Weights of a small GPT-style language model, trained from scratch on English Wikipedia.
Size: width 256, 8 heads of 32, MLP 1024 tanh GELU, vocabulary 16384, 16.1M parameters.
Architecture: LayerNorm before each block, learned positions, biases, tied embeddings.
Training: a variant of Adam for these matrices, 542M tokens, 8275 steps.
MLP neurons of a small language model. Each row is named by its layer, matrix (up: input weights) and neuron, and shows model dimensions 144-239. Each number is 128 + 32 x the weight over its row's rms, rounded and kept within 0 to 255.
After each neuron's rows, "fires in" lists the words (lower case) most often at its 100 highest values on Wikipedia text that the model never trained on.

L8.up543 [174 119  43 118 116 100 163 177  82 161 199 113  69 135  72  92 155  90  88 122 156 130 152 158 132 102  95  92  91 108 191 143 129 196 188 177  93 159 109 191 105 168 120 124 161 115 203 138  62 122 149 131 121 110 141 115 120  64 113 153 129 136  65 171 157 141  94  85 171 128 141 151 112 109 114 138 133  99 164 104 124  91 142 111 169 114  98 141 110 149  85 132 133 157 155 148]
fires in: "on", "following", "personal", "of", "faced", "died"

L10.up128 [ 98 128 123 150 107 118 172  90  82  93 115 122 118 121  99 128 193  99 153  91 124 104 123 146 127 144 149 153 161 128 144 154  83 133 150  81 103  94 171  54 168 147  76 152 112 105 182 154 111  90 111 180  70 136  99 164 149  73 129 127 133 148  91 172 121 116 158 100 132 107 140 152 139 156 170 112 133  81 113 152 125 136 114  61 140  98  52 165 166 153 136 115 133 163 144 130]
fires in: "an"

L9.up545 [109 136  99 174 118 113 138 156  76 134 121 107 115 140  79 135 157 148 172 110 156  83 165 144 134 135 139 135 143 152 192 164 119 110 126  80 135 178 131 129  87  96 165 135 144 127 125 154 131  57 173 102 164 125 150 137 117 127 108 105 144 121 106 158 184 143  75 139 165 143 117 104 126 150 139 211 130 114 149 145 163 124 113 111 181  58 116 149 154 146 117 117  98 145 184 102]
fires in: "of", "and", "time", "only"

L10.up636 [120  76 128 130 146 150 182 102  99  69 101 150 125  96 103 177 157 138 166 143 203  93 143 181 117 153 154 108 137 115 187 146 126 169 155  89 136 124 129 124 148 105 139  98 134 131 115  67 113 102 122 187 110 127 160 136  94  59  99 175  86 139  99 141 132 108 112 120 176 114 112  90 154  55 170 128 144  81 133 115 161 180 110  92 169 106 114 135 133 194  55 153 103 150 182 109]
fires in: "as", "is", "was", "became", "not"

L9.up218 [ 99 106 139  85  88 183 142 163 159 130  84 116 142 113  81 123 118 112 103  91 172 190 128 139 144  47 147 159 145 138 181 149 120 136 134 108 113 156  92 161 119  88 132 104 164 174 133 115  91  98  76 123  76 135 160 173  82 145  95 127 149 100 121 141 153 115  73 170  80 142 130 124 190 128 175 196 185 101 155 146 114 199 126 125 120 110 141 150 111 109 110  95 197 127 156 120]
fires in: "to", "not", "players", "can", "t", "him"

L9.up390 [108 119 121 144  95 163 123  80  69 152 128 123 149 194  63 110  59 167 103  66 124 103 174 141 122 153 165 124  98 193 157 163 103 136 140 104  52  85 166 168 167 108 131 109 134 129 168  80  92 145  93 157 138 137 110  44 169 120  85 147 153 126 139 151 173 157 120 111 114  85 123  95 130 165 149 182 139 107 108 181 118 108 140  91 140 116 160 117 165 152  71 102  80 129 184 106]
fires in: "a", "s", "the", "an"

L2.up437 [100 118  55 139 148 114 141  93 109 119 145 160 106 155 158  98 105 142 137  52 144 111 197 134 140 123 117  82 136 139 135 145 163  53 141 119 113 151  97 110  98  73 135  88 112 125 213 135 180  89 142 146 117  70 144 138 136  56 116 129  95 124 109 141 118 121 132 164 147 138 166 115 135  86 129 145 158 142 109 125 166  96 127 109 127  51 141  98 150 149 131 120 114 180  82  96]
fires in: "university", "international", "guitarist", "college"

L11.up454 [121 144 106 181  54  94 111 123 131 140  96 123 106 161  94 118 158 142 142 129 130 123 101 165  74  59  91 136 148  90 168 180 125 135 126 151 204 100 138 128 167 107 116 134 145 124 172 143 127 147 138  85 134 178  96 126  68 140  44 132 100 142 130 149 125 144  93 152  79 100 228 160 182 124 195 132 170 114  78 104  70 159 156 133 167 176 150 138 121 103 144 108 183 181  94 107]
fires in: "would", "may", "also", "not", "might", "to"

L10.up773 [118 132 122 126 109  90 180 107 143 102  91 114  87  93 153 111 153 149 185 141 193 104 130 150 156 122 116 128 164 168 141 157  99  92 123  95 128 120 144  92  95  96 101 123 148 111 132  71 128 114  97 185 112 124 146  90 192 170 123  97 179 164  63 137  64  61 125 126 144  96 146 144 159 107 150 174 179 130 140 125 115 158 155 157  89  87 122 153 103 135  85 151 162 100 164 141]
fires in: "is", "most", "as", "too", "was"

L9.up393 [111 125 125 184 160 112 143  67 152 107 145 137 114 145  84 114 174 116 171 106 118  42 139 125 133 112 103 131 219 199 157 117 129 102 123  89 114  88 137 136 194  97 151 119 137 119 187 172 110 108 110 174  78 143 163 159 118 123 122 145 141 159   5  90 119  66 109 138 107 134 156 101 129 107  81 114 113 118 155  70 109 129 136 115 210  72 146 123 134 146 121 151 121 165 144  83]
fires in: "an", "also"

L9.up493 [124 101  96 144 138 151 192 139  99 155 147 140  87 192 170 145 150 125 114 161 117  52 151 131 116 112 127 105  70 193 196  76 134 121 168  90  76 138 103  87  90 170 151 109 144  91 138 117 137  93 182  65 122 156  57  90 109 182 160 129  73 136  95  98 142 126  67 108 148 125 154 171  83  78 140 168  81 121 188 191 140 140 104 105 133 136  98 164 134 150  68 109 125 156 120 163]
fires in: "and", "of", "final", "previous"

L12.up306 [124  98  78 146 182 161 142  72 122  72 118 133  98 123 115 112 145  77 117 159 112 139 127 161 193  94  87 124 116 113 177 145 156  87 116  86 172 159 115 160 125 181 105 115 131  81 187 137  53  93  66 154 147 124 176 117 177 146  83 171 117 145  20 135  95 133 116 125 194 126 148 140 111 117 123 192 177 101 162 107 126 127 132  96 127  78 148 142 169 152  99 130 144 162 151  84]
fires in: "was", "were", "is"

L8.up1005 [137 134 123 162 149  98 156  55 119 138 155 137  77 161  69 122 159 101 109 188 167 108 153 142 155  92  62  87  92  96 153 160  79 146 158 161 111 127 119 148 140  98  78 146 149 126 106 155  87 110 100 164 155 117 131 183  88 158 105  95 132 118  92 171 129  75 101  81 167  91 132 153 137 149 140 131 115 116 127 173 182 165  78 112 123 127 164 119 129 113  82 132  72 122 167 102]
fires in: "of", "in", "at"

L8.up567 [154 144 132 135 125 120 165 130 127 149 184 139  82 109  96  89  90 130 132 122 119 167 147 130 117 133 141 115 103 144 160 147 134 121 140 138  97 122 107 131 118 114 106 123 132 128  93  99 109 138 146 160 108 106 147 138 192 132 123 161  65 115  98 137 127 134  60  58  88 123 108 131 214 133 167 111 140 134 107 134  90  88 121 111 141  81 113 127 108 157 125 109 130 135 175 110]
fires in: "s", "his", "the", "her"

L8.up464 [ 91 101 141 164 115 150 199  75 148 139 143 177 124 109 115 104 120  90 116  74 145  66 168 153 157 149 136 134 146  94 141 149  99 155 175 146 137  92  95 131 138 104  73 133 121 142 156 112  72  76 111  84 111 125 165 175 184 107  99 163 115 160  48 120 147  93 130 153  82 129  94 119  57 114 145 132 104 141 147 126 133 107 106 100 138 105  95 103 144 182  72 145 110 178 160 106]
fires in: "an"

L10.up900 [ 69 157 145 163  93 141 151 150 151 116 120 128  48 159  74 108 180 144 149 118 161 129 178 128 137 133 132  91 163 134 152 122  95 120 154 164 115 135 108 149 135 136  85 127  83 156 179 164 109 128 103 134  81 105 139 134 128  59 117  77 127 146  65 139 132 149 125  86 122  72 176 139 128  50  95 124 114 129 101 150 123 120 139 106 179  97 125 138 114 175 104 157  97 138 134  82]
fires in: "an"

L4.up769 [115 118  84 152  87  83 143 102 102 168  91 169 113 128  92 137 123 156 144 125 138 134 104 158 177 121 147  99 109 112 159 184 119 115 213 144 124 117 136 118 145  79 144 147 100  97 106 111 136 132 120 137 101  97 128 153 138  78 138 151  42 128  88 139 153 122 114  89 101  73 184 111 171 146 179 103 163 108  90 189 159 102 132  88 178 101 111 115 128 133 104 106 121 121 167 124]
fires in: "a", "an", "their", "his", "her", "the"

L12.up153 [136 133  53 141 111 132 149 117 131 136 188 142  41 139 124 158 168 195  81 112 123 117 130 167 164  98 125 143 141  68 147  80 140 131 155 164  98 148 167  87 130 149  98 156 153 167 158 159 154  70 162  95 102 143  98  69  99 103  69 193 109 156 112 149 137 128  89 131 151 106 110 159 107 153 149 148  97 109 176 119 146 174 153  95 190 136 145 152  95 161 148  88 122 127 108 106]
fires in: "from", "to", "married", "born", "of"

L11.up472 [105  76 152 150 142 148 172 107 149 163 105 120  95 126 165  73 163 150 180  90 151  74 140 165 141 111  89 108 167 188 138 129 124  89 184  85  94 127 145 130 233 140 124 101 107 143 154 112  84 104 100 122 136  66 117 104 101 129 109 103 126 155  74 120 115 165 131 141 116 137 216 132 119  59 103 101 121 150 155 107 127 146 120  87 113  94 117 109 131 187 117 132 135 177 110 122]
fires in: "an"

L11.up712 [166 138  94 192 112 124 155  86 102 118 138 126 105 104  74  84 139 118 149 135  76 124  78 156 140 161 156  92 137 102 191 110 182 114 104 111 116 113 117 133  88 143  86  95 128  67 108 130 171 134 112 124 115 119 159 116 173 120  95 134  89  62 128  87  93 175 118  52 191 105 186 112 146 165 137 146 117 122 146 115 161 163 133 115  96  95  84 118  90 117 159 123 116 145 169 146]
fires in: "the", "a", "my"

L9.up988 [124 133  94 126 106 157 114 137  99 136 117 124 135 155  81 158 124 145 140 142 157 140 142 117 178  96 107 157 131 127 174 123 118  99 146 112 179 152 105 168 141 142 126 133 109 141 104 126 146  90 153 116  95 119 130 171  97 147  86 111 129  91  99 148 126 177  70 119 129  93 188  93 128  97 163 145 151 134 153 106 120 175 157 111 110 111  78 156 158 143 146 113 143 139 183  27]
fires in: "not", "to", "interested", "involved", "still", "help"

L7.up440 [111 142 130 180  86 103 158 118  85 177 132 161 101 148  71 125 128 127 156  97 102 171 155 146 167 156 127 103 125 130 139 114 118  86 146  88  81 125 106 131 161 130 160  40 144 105 133  83  95 138 139 113  76 175 129 136 165 110 140 134 105 113 139 117 151 183 113 129 137  93 140 139 184 134 117 180 175  93 121 173 191 100 167  86 152 121  86 169 148 137 132 145 111 129  89 150]
fires in: "the", "s", "royal"

L7.up682 [181 121 100 120 145 131 182 132 131 199 153 126  98 115  79 109 166 105  71 132 134 154 171 145 126 106  47 126 117 139 130 152 122 127 149 114  69 157 106 138 106  94  55  76 195 108 197 119  89 145 152 130 136 152 129 146 116 132 123 170 171 125 133 121  94 114  80 101 177 171  98 140 197 142 165 176 100 116 111 122 111 174 106 107 103 108 135 157 177 109 107 139 126 160 119 136]
fires in: "of", "in"

L8.up364 [149 161 114 133 142 143 143 158  81 173 154 115 122 177 113 120 132 153  64 114 115 115 126 122 121 106 116 122  87  97 160 119  77 117 141 136  54 135 192 148 117 166 112 133 160 114 172 154 105  76 151 115 185 120 133  98 162 116  85 162 110  83  82 175 134 167  73 106  54 130  88 160 116 124 158 160 143  74 157 151 176 132 104 152  82  99  91 157 171 149 110 101 104 139 188 109]
fires in: "of", "were"

L8.up184 [114 148 129 158 124 131 171 134 180 115 104 113 103 114 126 125 171 118 144 123 149  68 191 127 165 133 131  80 151 137 162 130 127  71 181 122 144  97 132 101 166 103 140 116 115 128 102 114 107 136  95 179  84 153 174 105 133  81 112 104 145 166  71 116 104 129 117  95 111 102 162 127 137  63 109 130 128 123 120  49 150 170 150  95 185 131 122 119 134 144 155 137 125 179 106  68]
fires in: "an"

L9.up480 [138 132 166  91 123 106 174 165 120  87 160 157 115 121 104 130 121 105 131 124 181  72 121 119 106  84 150 141 189 140 142 103 108 140 161 165 111 114 126 183 116 160  64 118 182  78 151 141 158  91 137 136 162 156 102 158 149  79 150 137  84  66 107 152 172  94 140 100 140 101 146 153  96 107  84 130 149 141 165 135 161 145 180 130 120  63 144 136 113 149 129 108  83 167 197 119]
fires in: "to", "of", "little", "long"

L8.up766 [154 136  61 124 138 156 115 139 101 190 133 124 105  81 117 123 214  97 101 171 162 146 207 153 130 148 173  84  97 185 135 125 139 121 132 113 123 146 146 196 111 130  90 112 139 183 200 139  70 133 110 138 144  96 132 126 105  82 111 116  95 104  87  85  92  95 128 127 122 144 131 139 145 130 165 139 150  90 155 159 132 188 106 138 172 138 166 122 131  84 159 140 111 144 118  71]
fires in: "by", "under", "of"

L7.up775 [131  92 126 109 176 111 132 117 139 181 151 113 110 156  41 121  67  47 113 135 160  71 191 157 129  95 106  61 139 187 124 109 114 139 206 156 131 117 147 107 129 110  88 124 132  87 188 118 111 141  76 101 124 149  92  95 101 167 152 160 145 103 110 136 133 124 118 111 105 132 109 138 108 169 124 201 107  97  68 154 180 171 106 139 131 126 139 163 135 116  88 130  39 153 149 126]
fires in: "of", "for", "on"